config.yaml
qk_norm: false
bias: "none"
lr_head: 0.00646
dataset: "wikipedia_en"
MLP neurons of a small language model. Each row is named by its layer, matrix (gate and up: input weights; down: output weights) and neuron, and shows model dimensions 144-239. Each number is 500 + 50 x the weight over its row's rms, rounded and kept within 0 to 999. Numbers have three digits each. A neuron's up and down rows have the sign that makes its largest values positive.
After each neuron's rows, "fires on" lists the tokens most often at its 100 highest values on Wikipedia text that the model never trained on.

L11.gate88:442511482535492482481458415456440482509622526494503593455565574520430479416443520519501515475516598565564404571524512611478502511484477522400505561574486431446512583481493488450503581469571514465543494458423495532512532540438529466480509363572466507407510497516487499432528490460585505505
L11.up88:539549420429487555512493384581525408583417443463516460562569545545494498574447437515519478495421440442499529475504515475528422472501525491579597595478531491574409471564501509440412503533538533532520580510494513473494432471421502599430391539487505537471489422532534564497451482568556581549
L11.down88:535530497487457478491517438455461508453591430621521543522504414448611460594513450507530579506503528554575448538467536545516533479499502457391597500565436481520582570489546438510423499573504438638418443393477529507488501404519441520497467524506444544586447497433508431634538555503515384453
fires on: " ", ".", "ian", " \"", "r", "d"

L11.gate213:503525506448489529440541517442422479500478519498472473430444478535503483440451548534462543446518508487519512504551443568455448576456597568424461446505542554473535475518519498390526523579548526458483552610507529589615501479489401524580445482478514642467353461557562521473454458552507529482
L11.up213:466504429519452559532550547491467498548361509515510516522489393511488428578515489398496493530585570553549423573496451493522565549455531444445516541463529417487465472498530495491517564418438478519541498479478457562502499411484569491437471413434523418531500446498451507508500519591444415490
L11.down213:483505376447515500521485497497542524529436541514591440499497475511547423597449523429465502557550481544518399424538409511470534464614516543464480489497428457496480452449405482399537476424583474575465431519473461532464482470457563471573433471481484474555606443509435516537584507599507547459
fires on: "or", "er", "ist"

L4.gate236:574421558573557434441586452477509395519532479409591580479495486472484532549528483509563450489443519513528505559544414465418513412497569547478488482461515447489422520457487447527530506557514454450507515543472504489547632489522476424593485443545505443441464460472512475556492496491562557444
L4.up236:542503479490533523538450508582554434610472506402527531403436526517534493506535465538506412458495575460525468400396474438438548419501442439479527527494563460562457561403365396564476513467552557580521496602496450539615608419493483573482427519529515509394505504534587455470497464498511446517
L4.down236:426402528493448544503566460524446493539483501428586429546586543510513463471489561557497527490515631536603402452614449431465445533552543453512493445447479413446495516515450574487538381546609526520496469540491494512525459437535476443553569462516443470470476419423475493514496429484461497620
fires on: " for", "for", " For"

L12.gate54:475486520522577469445576477407535449538553491506505479461399555502479467533527497523490424539595477529471553404463463496525573523540541478482557499432460485437547492456507471545440572521470601436460547526551515584394565510516466496373441584464466517604455514459543458515530486497468481554
L12.up54:447532447477419407574558396555504499502496492398433506518467459483500447425482462571691417499551534441428512516569465487415422523481468487489570458428564538538514580527499449536445556468534500568436507543622649484441566611527428504542547599480437569517506547471465521476545484484511476403
L12.down54:492485510568506507510476530371563513515532522523506514513394567494438534521552509484514486511542386546449513451471491527482560472571488397465398431495472523531483506534539414584574453549392573476433492486488467576533489493546485560437417467485512426510483429549445656511487471562486584623
fires on: " O", "s", " ", "e"

L2.gate39:511489516590558537485448494540491484612434439471546468482438626559521556502518497522518545465540562532468518558471451520448595466449461442434541514453529497465467512504524496474440563511489524467519620539457397558519474541473442558477397531592458460492536495453492442476515534499460456573
L2.up39:491486523441535534475539440445596541453574554402470474515415511459450509496548435356592493441472420562487455376534534465559528550451522484503500536507541509542511552492405449456543463555520522430643441574552411427450410425451535520472531518503550597418484451545447536486490475461535450533
L2.down39:451472428401373537478563489536542534515524538469451499525464448418479525484572447404510454485567491526491468378494423497594486538492531423514490527559491573614493451526440426452491550497492394469609407548492513495496458451485540474465601501432610525434538510536504537462476501507541460536
fires on: "ting", " called", "ating", " said", "ling"

L5.gate20:498511467481394458530495523512458485559490509519467494487473509458415498545462564470585520508527543472431449559482490435420452590501527492469526552597605535420573507508424543512535505434445508471488500578433468481620560638494589527452447590469548507528527446421482523484516499675471438488
L5.up20:476475507486441575520481538527440477532507608506478565565497664552529496518521380561567508464438484395463580507526468450526515485522539493512500519457475488476483490406431526601493561504530491452527534555445448548505492563586480512394394458511431475452606542443519550420488534487525457549
L5.down20:517462511412410490485377551541537444579490484490535511453451561533462541458500573464514522433378482469471488505538506429454523518547414486470479511469560602494604524441553483548534522437437556451579482516456429493520472584539575437404501389606452471550547569346512530483508510511465431451
fires on: "ab", " Ab", " Bar"

L4.gate165:451477532505535447464607442495578498436511538595543483446531519463506525551540456530464526563538424476527495466500476412565509514525513553558530500583548542489545513446579513626577541464442515502569423418575507527519508458470524509510521542619568504514464490409366514444538529538563447465
L4.up165:462476525484472433482500501407479535501470601494585522443530468519459542543474472473511543459407422518482534472430467444499445534442501538632542533611413466489463532454562536567544489476519408512541439457472578563589402420482449581524454463561545552490561547453441512490485497500589524535
L4.down165:574524458573482505607452469452472477543472490491528488546504437457446506534495511538510588497472549478398444550540530589525461505445441545515455484484387533533497545499500449506572503465434519472514439419454487475552451473505591558486519488566626573477546406557487515517566366485522561451
fires on: "ea", " name", " called", " named", "me", " character"

L13.gate536:478515516529510460510473527535390419491534481519449415525485480425434472548589462474460500445537458548490467541556450544440452453574525478395572556520561535520402522575550517500456436480500430482419546575516537477484508585494483512467541503513478565521442494407403467493516452555532547596
L13.up536:557525545474453513484466524444473340462496541591453544457506483505514548451476470536428502421500533536526473455503498517509617626548485490415620527525557548492508468532518544494337471501528460521439536552403453464524474493501335543537469512477470536482519479427462443546521461513498655520
L13.down536:539500575488490420564449461493448459471592506540496481483554451473537525502518487522540480503528423472472422555458511513474551529498494494471610565485501509493443468565459541538459434431548564477489514470474531478528557495383472422543523468515479532511581506280460452522550271578540488583
fires on: " "

L4.gate250:539498567565547535597542632505476474567520575506508528445528555505529527501483507508519453513496438484513572549505419576427538493539554458496531523481545506568551503455441493486431517548552508423404462501542572425597490432509505471448542548496415547482506426571531409539505406461440490445
L4.up250:477429583527536556605458559525568352454470556428555506455550463500441468469417462418575488532502532440451509582559543549496563504573503523474507461479569481598553501492458478464444482467484525432428541496436584465516543511489484423542500513474461516580484436514603471454466455505583560517
L4.down250:410493525476566532508489602616578504430528451496540539454606543426498519524556474540449553613511461563527484596541493514488578370426512519430518402541504538500466480459560421484483482421515562539454529467418507496477574403500471403464505397468539483570526471589516515654440480554500478430
fires on: "qua", "Q", " office", "O", "G", "T"

L5.gate391:520506536575457455489504486508437483483562554396457530443511553486570475514497525553554418495468563510550564588556494426482560525576463534462558436435434477535538609467593469470450536466528451524487444544498506451424539542484560565512444506350491557422432458485486526528510530513524522414
L5.up391:602520533468579462586470435474430399535591536463546504482562544533457513491507487477540568553529536473605470423536510525419583464510520487504576425497574450420440511490494516551569486484584497560467476511526490564557546444577470482522457557414523456431509523450546576524483443493494462463
L5.down391:563574554521528424493545424503424495493513532411471480481520507590509542496471553517511496584521543471504565365508483420454447436446485383392529436577512537519494545518547508437541446444611454510508554583554555496489518518505451471509486452396557437378410503397558491537537511524514485473
fires on: ";", " for", "aff", " N", "min", " |"

L2.gate597:598510452520524533604543515443446542411581515477586515481583518428579556577487400517499475452557517464578455524488543501533515603454445498499476484514528549571491490488483549520442504578482519507482547467513483463564484581425487483509504558492471503503441581508492431531576579522528543484
L2.up597:474459398682468482487522510521483506472525547493534547552525532495532524392511468453502557463539552501495523503490495465490502512588454579479463493530461413481453442501449508534469544515547569494577406477516453407476527543467457514504538543486578524458538423528480526571516496550450529441
L2.down597:456456455549464539503426474560418535499474541531519461528491559556459448369465448513499557525535619537549433561559574514549538515565558493469493439476448449499441544490427422468542526453603576516462441517477492506459502559557456464483460541394566480513515450525488531593453479570426461441
fires on: "ter"

L5.gate685:580503508515509444517489433457470438454505500410541478542520489546471448474489490472442530540610477443518498508562461416572517533516514469514514571523555490466490476436519473595487525535447430532490497447469571523528579520454511505471457514503525567523493489528517414520603547508455556449
L5.up685:542537552585499493379477520505483589471467410528423477475472517575518555461498458572603528539522557447449516525498454527520521527439387494484526546497529439538431472517442447436455542556549525506511427533549528502542413565517423547480475554568531511503576449621563452497444502403414539514
L5.down685:546435515512546516393419456529500502510505430396535428591439452521503490479442462418535564571500516469533615557493475419529483579523438517415568490518456504517548471423609481499487560445398467486498481549488542476535473505557415463409512506604585563476536443548513498526497487535349571534
fires on: " St", "st", " st"

L10.gate565:436474509519529526500455555509485484448530408496558587510496478509536517588404540534500434501456586513566479498529518499515444491372549550452483463500505533435470524604537572572495445587468594501506492428528381493534579536526479536573498507508479500499507425554498491631485407497475513461
L10.up565:512434455513549449526584514476486493470522446559564522463416447446463428550596465573493514538430550515620467473497522539446553574424515561502517495521491549417449446515473595434567470522559366580555454549509457499543527438516489434532474519528499487623412473542442544543395487485473441438
L10.down565:588406564545389424496553489584481544509499527517417523535474509477438518569543508475446511560470484473465418430435525472520430525461434412455477430432525498483440545449499466550455470466451584588544554484513436440514636559506445529515525461531467439458567559523511489563555451591495547450
fires on: "if", " but", "f", "t", "ough", "ir"

L7.gate551:520487483390535477513556431581519434506519502557409566517623446490483448473592538542465531510489566613446469502506517413475540533564525511467539562435497491462514553466480483540525546571534614488467552502472454514528498394395472576548462540436498486552433446515524476499477488482457518422
L7.up551:433520439502415489483459490462483572594454514514425478465546442522565557538519565501401570484488486502567506584519434447505566470597462462540414427484524488464462532512532463512515633452530436571460487412551503513531502535526522485459524525529494405483560490514484468528565451506497565539
L7.down551:546496460427548429599465527508497481513480475566479533444481458469542460460502533538474479549503530599409467493559555526436514545492468445468456483424503451475471611480540494504439531551519549514322483509436399520512525393480549478523407464427555561543533462512448547484557454571520494460
fires on: "or", " Cor", "as", "tor", "ur", "ine"

L2.gate170:507409485471513517477483441497482489502523519473396506575396543452482463482527512456552452575534479549524519448448524397449479443437470516391543498377513527492517511463461629488501412529497470442443536440484589414517539600604573474442536541508491474402572483407467515485541532490495425535
L2.up170:539424464468460521568457583497522527461476513472451466515449493549493503385392424515460574486389487425595555497541591476497534513507509560402433498554471486479549423425566552573457531574490497561511522548538472508532490528580496525383535467544511489381533498501505577507455381408483381499
L2.down170:529418480520415514518515587456487490497450469475524418587496509582490378412464462434468601519362490434537570467504489482514487472524489519371441539575501486546552501428530512502484478474449496495474516493539509508401477590558529422401465378531487524489540448634546549579470421555506515472
fires on: " Re", " Ab", " through"

L4.gate613:542602463495548543519504499485532491519476541461516525556544525395465520457491486507497462532394533482533480432618496420503483483475535462490519500537586478420474468539532599462489600459444406512498524560578472471506491546437499502534493646552413484565497461408413471548589464486526496518
L4.up613:552571472505514463508465492500491428521555488560447509597514433479444570400429573465479552593526542576591432491540539466563475481392466439499637496511525514438500416553540526447512504433453521551412505583456462565543422475467503533444559520407529543489535475539461485511602569415433541472
L4.down613:509606571423495462479560444591510513562428551549473441523542440583426482436504559514476479559547474520513372542471485514543487472456475409500533452532421613499408485539476575450527483447417502377497483491458543585512493445507526508496585526519463460569431580488430476433524485425511479484
fires on: "i"

L11.gate633:495497517638446491507497577463500502438513550528499532574536490411538450583428480494525499413530560480604516482472531619522485520473575486484477476468471614492441599578415506555518480491492513514418555460520458510517584550474470583514432455472571484488558400460586513438563511487366501517
L11.up633:493476502547425428535531520449442508580564481561486476550484470476484402509438569420597543510493548604443532411489528516452535485455474522581481472415518499454507578579526440442541496461532585560510455455397492470582545433511506544594439559429432465516462512459500482509500509481406397392
L11.down633:584469478519436440567432591553454505523501451485544486427463631504508533471480540502546451573569528484503460601573490515419503456470506465467517456523536502532548491537526481540503506512495507511485508532512600474484486496487462479397544562509467436438572517526497414526466436575466519436
fires on: "ed", "if", " f", " it", "f", "ir"

L10.gate546:536518441453536530569476564544450490530503438470526404394535517457467470453549529488456504461482528461461493512472525529436484533533587453565461471523651542482567485590593539515481562419477546508567484551575497447485534514419568527504506626469436471471576504415493487463496477534409467506
L10.up546:532567578550544551515527543493549454486462537412497476470472490401506615558426513485529469503530509520478454488530399544466544414568575497419538451502485482499400503498514461520384393487386560497500489571530509381489481554492457496532573522446399561529421474465528508504550398565500498519
L10.down546:498490472456475410532489510531548456582531489557579434433514505541477501462524550583465491610477452539521547517509522474507485553614401493478572480586526500541583579460442511418491527455602497483504508466512458594445551540445525487427432507537507494500511502350483546484441426459448512550
fires on: " "

L10.gate567:478564585427459500591504465500450484505533534426600519554564445419512496540554484477401473490551478506508587519460484460517504578457454528529504481552513499469431493454503508449464512549539559379474509522467510525471492405475500536519465544486414511497539463460545375511481489450493476558
L10.up567:535504535525644507611468541508449503496552658553465438523568430527587536490501471457502560585519491481488558519469456509526555530501463569498439542526466489456462426472530549538506472521444496360495459473513430525501525536491475496510393477572466482526463500468643550507553509585379475513
L10.down567:508436443543509462480544495512535631532509435484599454518503546484474493501537530487373481423533603454510501514450575495560439466568493499496523554600401474552466463543480594469530483457489478529532491572510440537402493505416534518423546390470515458513566624412502494530538574528485492489
fires on: "lan", "al", "ti", "di", " episode", " series"

L12.gate373:593419479443495648434460502502450448503499488498576515501490488499477497473431499494482539496460487494473493565582447542421435523527485489422528519578570429540489516545531478430501554529484433558510455502448437496541660494453553536454565473480434661525546434505515574525497482549553484514
L12.up373:471519425485438623510402504537456539520420503472542475491448531498519559464399542502511420510552493512469520548425449510503450507488492480468602522465475498513531553518579533500471484577498535500493571413491470439563541550518400465481482542508472563494453490446502526466447359462413498433
L12.down373:615504541436496465540501518485554465559552474464599478449603466546521410490527513509521541505497532480514430490580518534468486498499541466505497527586562489529645435487431457498499503445474493517545515531411538510461452433381477494516476532505519447531514532441521403461505393572514433458
fires on: " "

L4.gate76:596435488510581465508496454494532492474573519598530506484488500415481476613546458447528526520459562455504561527526485507405472534410464481477481501493521430496511531524510518508337549515598488429483539540566564546474542486535459499585525536517454431456523498422481420436430546486601458514
L4.up76:698461560508591430627560522557496479504477521549569529554468481449506517583530476501512517408490527424567499553518465522531398542415461491524543507521534498479589513539522494445462552471521512494422495562500634645535568478481386433458483562469516565499501529467520505458405561471535443444
L4.down76:586534504511514422504469421449497407574522564505486524553483408523568455416500465392527593473443472419581501465402466551440527541383529500468507543466521483463515560551546479460588549497482503456563527563547559628470408524451409422487502537455572510471559523474613458531445580507543494530
fires on: " ex", " Lo", " Ex", "op"

L4.gate222:569501458530546475429478552496493535426486460494549470476474411458463514519510414459504562483509476493530537526466469481485465462503525475538490493580490554536525411549579542499529480476414467495405547502535468499519555593514480400423574630462511539470434481455497514469529483476527501515
L4.up222:457532482517537486468434519552465519579424506543485545476485474538389545479501563520456426435550470564556481516557525452420524503411499530479561428588495534558548475485500529587480480559520460491447501487590469484524484484482432459430638538425402472531454528526485502546489468524553510491
L4.down222:439607471551511461482390499458566515403496509483484569561496511519437593514469477389551491436445486570471489538534467495566495466482501472296405440522512457441404497469485439514501517530453539569504525519464427427520504519535524499535519429486515450587558485565534488562588508508576501456
fires on: "\"", " and", "ing", ",", " by"

L4.gate355:485464470507537504539528634461496472535513592516514503493523532446418544587503427499582442446535581517551422533558466505506526487535482539495549528562601538470602496563499498461435509454438393490491531559514471525436529532511522543486497588442461496512498439444454543543425530414527498546
L4.up355:515498500443443515537537608537494466508424641517505499461517523505429485476587446550552476497555524510575488443461518454511438520468472495549494508527393481465548595495444544498543490419515460528519471558549537570472448464539563520437520496490554491511515479557468528551431464383497546420
L4.down355:440461413518405504467493586545542410509498548569418515397560547532523451469536492523531460583420460501514436400486452585546511496476502507479480546516499436431537529471506507537552509418492503490489416513568560527478458459597515447480501488438474454491583561529472540550474483433437490442
fires on: "u", " Z", "i"

L4.gate17:503456421484564500476557456600517383534571446530494462503477565524483448552469501463553498489499433527448460460558485503402463497420510517467561574536511584580516557546481446444474521540559497490486488491518503466449508540536571443466480560526520477556611489397467503471576426494523493480
L4.up17:529477394578556554509515573502548560532424478544535499445412458477516443586457356430503520551461505487462497553556524513465514509473523427428508520558501466429516581480468533508501594509550436623456505539489493428451477484562425445475546512461520477483483477395448516454488502465514505524
L4.down17:480520462548466455471530459463511437535473523526528487434480482492577483497369496503523587435388415487443464467456581503486496550547409458444585515539469377580507486458555435457538477516453533635516515484533458563471463488552540560518556440639566477426452539490551520484483426511494573505
fires on: " Re", " re", " =="

L5.gate50:571477454541532445524554551508492474502594505412500376573542546502492577627541449484521501451556561437541403427529482483532543555441500507484548495551584540429523511529449485580423538479542524445545466577552520522456507566525544516485487540554436473485527548499554522485548538500534536495
L5.up50:524463522489452542473510510581577517505594507465475399491470523545548516570591551443495516479444562477478459503488540471550511474458486468407516546541464506493487540427420389576515545509524520474497457543470474525450484513488507669371578525473459499525589486452571532529545490518547478368
L5.down50:503483510476489442428484453521563512478512474559464443614473521533545411483488570446492517551549534467455510390462531496506528417512512394482505457436452465471471416517528426487661483451482505452495469564557485537434451504494477550454569519471539523529484573565548477458550563387531521543
fires on: "e", " w", "low", "w"

L2.gate494:446511468575579604566433486522514552464532500405507479461573511459413487533470460514465417486520478502487521449463491498522560446484430529433577480562507510561595419542345556456506569602538436432497531536446522501587532526465475510549496539452433488541509429473459501505553553463465418564
L2.up494:562542508530502608587577453516492557453556520523473506550634533498459425500491495450419484503527524524473441542539538526566446464503544488454581482499568534478498447504505513511532558501502418476599520424541488512489522563481562548460435433374536496520540451436591550601533607431577527478
L2.down494:525434563494471608459577534501539590476445469495457505559602474608442428400468558442461513460568516531429482463481595587538482500472539501481526507548487519513538443529508551438591549523514515534536510417532506524527561542391528559440419547427564516501568494433451525557454512488505486496
fires on: " I", " United"

L4.gate46:572405465502567458558497443426469412520551444477561515479472490479454532518560472470555489568450540475561538549420453456508560486398516470543555453551562473511366473599546547478420538517488472514490451511531578476530476525470446497481425516515500458460548658508427488469522545575566601509
L4.up46:490434506461511517409483439527501524503530460541450555469512327477465470645555507568534474464467546559506502547470549514515513507416463498464498462483538473490425540570476536543529595506454429462505512480564503510547496513469448483515484438465543436433578562538529546476489510507497511490
L4.down46:500402519478417547458436504531530516515554535542495394437477458490543456554493531582489495471456500527504485544487507588470544487355552441498410390460583502468532558444510421519543517407548490526541533450557491534432474386463410480462559579480596506521605577465489552536495476543476498497
fires on: " ex", "amp", "ang", "un", " Ex", "up"

L4.gate401:496433519595540429526577502537441465529521534512551438502482563438415530425509591574468543536563534603546546445510467436419601500531500503430457459456555467484571489475513493446452548443525398553516459476592622410529502480516454539556462647421433520521408557434473495441625409541579489488
L4.up401:487356491587480495439466546515532459577435505455517578474478500410491514553527466486479562515549493479584554451469480502455579437452484504482417485520515488501441508558534548475539516509538503543477558491570479448549521478495434538515478504573514478464449604492500517497485438471531445552
L4.down401:487428445552441462355461504541516488431410534512498473535546469527449347537479589528479548567499536504514550441409409478444474476455593419494440501447491515520422480508451570558484457551581465509530451538537476515477477492524478512582528412537600415526463506398532544518550473517568455520
fires on: " For", "for", "equ", " for", "her", "F"

L12.gate338:518502485429517564477522536518512537516450501454507525457564381442531523632504479466573435552480467533558464567487466510533484593523458494481464522608472491522487497533503519510518517409473470497416359450459528586504609507487465486474429442587519495466519467521449445461430429585518486503
L12.up338:489563432493486574448503570586465536511403517498554557499490430409584517508499544526524399480610471465534525490427457678462557545628537515523508526398489468530514480464437482558485558484483516553457592464445458405565497515465465464583441555411554577470519556423466431471473497553463527521
L12.down338:416528503525542436479534467546551514503394476497525415486436505533491466532449492448424490485489543511541416578435431560484487584497421436457520495527459550552470577517447498575513568545478426535490551537471575443517534422463503478586497518515405476412524556565512464466491527597478515465
fires on: " |", "\n", " ", ":"

L4.gate679:583531577485487646481535396515418478555477534506416512550535462543436433524578453453503452501420496532546555473473552509508487524481553534542441522489548581589477531461465569481562512497492495591453454432563532461468534501508565416445496551442544438445408594517534400469472482467510546508
L4.up679:448494437503598451516481563557512462496538506378481557429434444511525482476493544476485532473433492632513511492512527408510601492492498509525474507522395477520571560470501470506403516538477553532541548455407427568421570452459469567512442576540478491365509481464516561471449574549463432463
L4.down679:504546605490479548475509539502540489549480483462426440530528482607446399434536512493512449516568592543440489475537535481500464516526613511526519513542515538571544533479556457575506543525475533522495454459526512474572582495399414514499489542573538610437499535441489535537324460478497466465
fires on: " case", " character", " game", " River", " site", " —"

L13.gate3:474517495490460462568558585488412418515509520500483486533551436575518487569476427552414535487437485490575525596509453510479471458500469453445469389526527508430426586442437488451525519532511506475450440443478567514507448523477569542515532470467569476529522434411561451425519498614454456513
L13.up3:484561557516444505433458473456512504512527433515450538517537514497422475531443553452425519545561501509540498560583607533467500405473536527538547401445606514422494558493438534462522468478618488457479501403474539513581571439565485517586536557391508400512512445494594545536431558451524455568
L13.down3:536477544543431530553405435490581529477531474417535444551603539506623496546528487516527577464540548635539447570499454493489409566468444460534450557468483601519424518626565492486549501545438540496527469509501472523547510490510527534470460513579533444529458516563559556503518520502469444521
fires on: " f", "f", " F"

L10.gate174:543514488489471472432656458422457473595508523387502460420496467563520481450497592567497588522540544544442548477519425496512482482505521508417534419547483616384558563442540469460583506550394429509472544517500603516420546510515531566396549527512564532470451510445522411526430529519451479485
L10.up174:446486453445484430550529489410538354575510504559374478499475518552462477490480543503492500544572523490531544511476523540443586459478479539521531427452467561547464467468515424488594463570524569552617474580467540460374540410559534517495463447478582498426472565483490537430498465545538533546
L10.down174:448489442489444502574469538441449445492487546558529526503455449519495500486486505453441491500501517577577472494564545516411558487518581540487461556409518487572588530528436537500524389452481466564559527406492444568492445600516617413554590441510530407476489469520479571526524471461460485509
fires on: "00", "000", "lin", "or", "c", " as"

L4.gate584:514468527511522508519497490459490518535452462546466462552537533407563446485571493374538544509599450525418517532488419493471488470425441486453500560555539428518554499517524453513522448479530423526577446481583374497551469470492475559539491587566537608478453464544476453444587484429468498441
L4.up584:519518478520514476464491560498480513551378487506585534640432516451496525550483474427440615501510504534448518484531451529531612485471650508540534504551541470481556384504503406567514602537416403435639526519481462499444538437568425543478524571553525451476409581485495545504483548492549544599
L4.down584:585456479545497436502563520517527459490385565588477543594510440439469487406497483496516566446621474453513428496523466468463524555438509461498482487539423516520422465539589417438487444480479453452519451539543559515448460504416482604427507487631564538418468542487509476508634515529453509528
fires on: " W", " w"

L2.gate328:420538511513599467535633532511437453527515465528546487541515466517428568613563500521533501509552540536480538505525468455488461433420405509524608533543504540516490494537540539532494491440485437505485424592468460506468470496499526544467432571628579397448553531502483519486534496475529465625
L2.up328:507415436512522560475487574482469498519459512518512471527483428496547561588483533446586502458528463429448591517538556509594510544500578532442449518489436473467506530501532424519566470454508467530540510556460530378540536474497447509447544545570524581447470458393451555462559545504492531511
L2.down328:506498447509495484435519503540481468539491423479500487576464431538483503525566533507574467515544467455458477499522515530534511585460528451472507535500500529481526474487579444474558541478469435472545471471503560486542437477540509532373524524559618474415551480453500575496639532479467610477
fires on: " w", " called", " named"

L4.gate125:437534456543418585572579469523510464425531545539513477592575483533547433536463463435569483448483617528499484484535575464519464507509541460497440570373507490523529529455496490528458499540416475500471527566531512475547548431418521506454462563420455562436510467496497418501532545548440472497
L4.up125:512555498470440651611548614478422489500510537424520464473497524502532462465511436371494478492430596496443562520510532505475533540450472489482483571469477450579463518474484433402476457543526502495410614532515493574605599506462495527425502581524432529500568536410472434523486565530462485502
L4.down125:468608594460470466585430537526457468502451581472557465476536555523418452441571421545387465564519544522529552494448474464516510500533488566490484522463469448493554515393496474488514473541446475496460525482566498572423557477525504502499400510481443487486510497449494574469448449500570507540
fires on: " program", " game", " book", " project", " case"

L12.gate490:527496443519443547520545438482470440471528503503540525359413567533392478533495459540513505487581547467512606453466524436443473490511553428476500463377447560538501574515510527496502564435474489481499526458490456551559591471478591414473437493477591500568452535507485510602415627409442471493
L12.up490:457536470457487422512524544505457498469531534512512471460506417522420463476540545547453474478574531456580537446480463530397467502475564502508495478456626433535519562469597574570575432505560416579438497479555553507476459489522485401504438574590555546474471532492451465450535480502452474484
L12.down490:522508474418519562487433580460477473445561539518471539478417524502507461507637609457528533520594519536524543507518461520488434411564484449511438517564475468479516489513597468488534469439497494546552553453451458446467601518572476409531508557543485495486639478559405568506510490557424394497
fires on: "s", "n", "f"

L2.gate90:421569467484518509488504457468425428516586424536549522413546499510495465530501458462492461462530511474502458515624552492514436515555534506553515468539428540468532445439478496548507518534507510499585612508528511480478441569519518461525579552398482490474445594449623500504486466579563479467
L2.up90:514463435470450388577420498468527464476511469502445457469456564500547491488396490518550527533587473548559500440412438456524467431508480577406569522551586485601513555426533505460443503500427545498510591532480527550457551413433420550465607436593535485462542518561469549504447477635503557487
L2.down90:534378455501495516523500463426473447503448457487507556533482609557512581491537508517557544502505518486523483436459512482567444529530524570464557394614518451448435495529457465443443460509448604471522518555561552444537453476525547479534597524490484514395486553530473493478444556489518460426
fires on: "ance", "ve", " Time", " time", " single"

L4.gate294:440464504519497480404527525444493563463532476527485479582473509509426461526533484482459493489499469457522478575513546459470436509502512483588563475522536552563521499546520526463533542463555378573465438453450499438537483534474576554561525416438539539424469497502513503508442501474483493549
L4.up294:463478544590583516535541537445467535463482497445507489537366505427408503570494452514426529465572549491502480496595562430527493612430569549493572481537578531497531488542486507454512538572533426458542472459468502429483420518504525537510493456451468504510485517404552474571436535422513519602
L4.down294:459476585544476469512470585560572501440419469518542450557508462596402497408542533573461494458457516502536463521554606567554515571528508413438569474488412514487459517562496509458576530448445465492492476521581520474459489438416571529506496408423475550484460541538497512521502445532519505522
fires on: " J", " United", " I", " H", " F", " who"

L4.gate75:468422526560478494415393509543477525503460514508519366523491538540535504550553476452569414506528492426480565476503584560394553478551541488552456464547494549542525541536483609518415507457491498469419523487542545458586520577551465463512562609530486464419552527525471528471543464505515440521
L4.up75:403555563552556459539441542594532436328476507479519454525546512491576492537486530410459502491575557467517489444599532560429540512553447499597529462506460529613501521478553540456591562457512456516528480498540494481511482483514482470428486508434477391516550554500500468504515547542547489496
L4.down75:359580514544562459343427413603529524375539549485508504465524460474551461501411504558458499440544629406503532623538410514529501415457463516492526426443508547559505443540562487534527544520483443537561444557459417499467541560524568553456645554449543463511538499586560480538521477520457465490
fires on: ",", "),", " and", ";", "*", ");"

L2.gate76:591541432489497504450511531532580452374485520441503444506514525501409458499478455537601518494511511530563514491448490402561473511473516527540544488458537543497554496518455576446420586396498397521506529540536489522548500447473509432459502636465385396472472462520396448543584507459493505457
L2.up76:583597462511461587510440583519547531542372568549519447431472477485476559517472510570471408554483522470531462477494574494510532557549506443550577561515517550556469559512469519476509485500535502502453410522467540436515390492506534619497523506461460419580506535557563434540504415513443533420
L2.down76:510586475479464594472524597548573535560418541555470401495534465515505497437467503542481470585545540497489455463515457563521500488542542378507507512513477599515419512543455495508581459508479528553469449496410563485482410497540574586486549490431407420579440538516552532520497457470488475377
fires on: "i"